python train.py --lr_mult_down=0.7 --final_lr_fraction=0.1 --train_tokens=172200000 --dataset="wikipedia_en"
MLP neurons of a small language model. Each row is named by its layer, matrix (gate and up: input weights) and neuron, and shows model dimensions 48-143. Each number is 500 + 40 x the weight over its row's rms, rounded and kept within 0 to 999. Numbers have three digits each. A neuron's up and down rows have the sign that makes its largest values positive.
Before each neuron's rows, "fires after" lists the tokens most often just before its 100 highest values on Wikipedia text that the model never trained on.

fires after: " |", "=", "|", "\n\n"
L2.gate106:531542435435484509522491506495455500512475461497513500543524495518472497517486488555516485490457507483511525509507496460530482496475544487492547534583498440472337454485555494456533570597509505490551506460524443480511506534554511498507482513547498498547407498468542419466486497522546483485
L2.up106:529540422541442473514526483492464578457454487534490467515507474545487505524493529493599554566495509490506535477495563524538499460501487492585490473578450468494422442512470434484526520564520497514478500500475461566471528595492535529544538502540523468556458460491567457503488469454519549474

fires after: " |", "|", "\n\n", "-"
L2.gate508:524540457532439471520506545558550453485449531497560468541514461451500500555542458494523513524466535538464455507502520459477477547448550502476532514497545468474520420489492523485500522470553551533537510523481521483555463521476531479599545442530498422484494512580504527589567494415528581523
L2.up508:570496491437530493544532470514545480427439534510524497545519497539561551577578500463506544481507459522484567491534529527503485543463474477518508510532490500433514480494500500551507518472574530523468519531512532514552509506416448412584463501503476459484529541503504497512522493518485596512

fires after: "\n\n"
L4.gate616:481524525456529509536526526546458500445501456500552496554483473486493547503510463501446409562546529433491498498444443433562510450468468510460517551527582495533430499466500521550477530439452445469509518415510532498506586510452491526509526424490461505455564438397385546507529473492558548477
L4.up616:481497481471440505457449501551498539501491529482546552466475424462474522509433491540430507559549432542427513440482510442440399483467523502392526511482476498529484481503528462509483555516480451524590495541505523532493504509499446434560515481490384509514511470424457540537468491481514550454

fires after: "\n\n", "\n"
L2.gate618:553495533499542477420465545584485492501482512433527443445478480493517481501493507537485546527480527506477516452533488460552508516488477527474466521488564454526516505569452523512441496563507500468475465480472499561513494534476438497516503460510503484459502473486501529503500488525467526419
L2.up618:527518538452435476517497523587490506495463458455535507451468511512512480496516538499521435512542528580516523471467530443559522557480499520465529512502424432539551586554545439510463573569487513489458550451556501481508520556553487542523490539477433478465515494510547478491463437542470474419

fires after: "\n\n"
L4.gate499:406585563476528454472524481525517490436475474537521480473464463576476569453497478474475519496557436537466534503409471490543534455473550510499581548475519535523508490551510543539491552499537465422512486451506517492517440539505571456546544508475461392531519527519491497449548460580556474475
L4.up499:525513515475439501549572475517504476488492461556586429471467527478451566505454446421502454517538476434459390460496466498574488469489523515479550507456448427505457478505535481440494515453539389445484506525524476565512533506446487519531506521423562541514514470559560509483477445491510478513

fires after: "\n\n"
L2.gate306:521445441478486477482500511503569517538467509569494456504567568535496532554503480472515452474552519491533524503467462458536499449489502482429549510462494509493435497554561555474529579497497484441483500457532446568536477486486448585553510434555551557532447498478500371496464476460584497502
L2.up306:493565520510438469475441529458538523502429523470546439557500469496492517488492498482487459476554489475524453429444428476452503532500544533426564527474470536531474491550562541434511540525549481465455485500544425617510485534450434544549596472475648462582457491499484460486500447432493504499

fires after: ".", "\n\n"
L2.gate26:556472498414539491483465484533533539530471432575480436480538511463486554551520528487475486556433504511536488413438525512507481518539444520545504497531499493521571455424558479428475571547503509486496523543492463488482484524451514491475491515544576529533462537456525415533470535516510492516
L2.up26:486551492459437465509493484515502510449416413564479533526503519538463541543479507450547473524510542407515561522565467453479436512420461462490466508488469578504486458437517411397489566555489470479512487481482472590499498460526433458551480492515514539562488545559522472478455489519472499481

fires after: " |", "\n\n", " that", ",", ":", " as"
L2.gate1:479557564472492483465439566542573498467463521527480511488533512486456529501464509461468497554499475489592552428506524488554440492509452489467496558450507488473504505498449508545558537474490533520529515511441458478521449516534624460486492497488504463455482435464516495623467588446504425545
L2.up1:478520464475554484533525440485504524497497514546521450505516530512482497522529455513510561520539520516472510453519477489468475500465481526515508418497479479499523369528533470450566472467600517450392544502497568517494480538501453513582541506468474473529530435505607519470521553421482496577

fires after: "\n\n"
L2.gate152:510529487560500448498475627497421429510512547431484477424444488452440499538510486487517559588473463499541479478461419478613574465581526537429499505495527524482574540521538506492442510574513412423482496514491482497528508490475433450479533496529508495523509495522516456467558436520573537507
L2.up152:547487477448500519514517461575500566495546494511531434550530489553511508425476538396535386502531511504517565494562512463496494479455541537474437521510474508555460555496519409551457529493529533461581475509577535541540483426556435520473476482486512509532438525557512514511548542567495424451

fires after: ".", "\n\n", " |"
L4.gate252:512500534500497474413469488518536514481485461488501488537495453517425540421470502407495567504522473447532449466509458528432471465491578542552500523546521479505537505504546571515450494478522476524530493523448446511492535479454505430544542501463522506557521448545498479511482496503389514456
L4.up252:495480499470448511440524426520484523470457515501497477475476456465482506472526434444448494458549497537493421394487478494489479509473527499486536517500425522520438469501560523488496474577511461457560570541538426498497503567567490567564534445503533461583453466566526452423476456490430526482

fires after: "\n", " It", " No", "|"
L6.gate504:477500521449582499491454516483582493552400461494460496505502486461498481471472493464479524455522455535546433533564436492522507522555529520451492496484594436528427528451455508604518465493533449475487511569519484441558544544512527529586462574485546475481508472513541440493464497484480508472
L6.up504:495503467489541571527467516457545452462455482474468505443519412439447426453511511505506487574548504612452434440523497420476487504483598539514477528541476476554469545525448477511509538502539457469490466431514493492492476513495485523524505558547475489543544475492510404472475540508468543477

fires after: "=", " \"", "\n\n", "\n", "-"
L2.gate447:507512540528471502517517471567559466513472488536526475597542475485510564535502483554446478440508527484525454461492507580448499563534479496449556509531560412499511497529536484509534552501539526514494514559558578418481496545562523518556515486436470510560467497515492589483556511498600523513
L2.up447:562523501505427538510511476476574537461531465527431461492475452505542507549532497493510539561491473465475541567473480560471511538508477512489573455501439480539524578446502465435494508539392506475565556494479499519457484425462554538443506586440495498467466565489476479521477530512473515521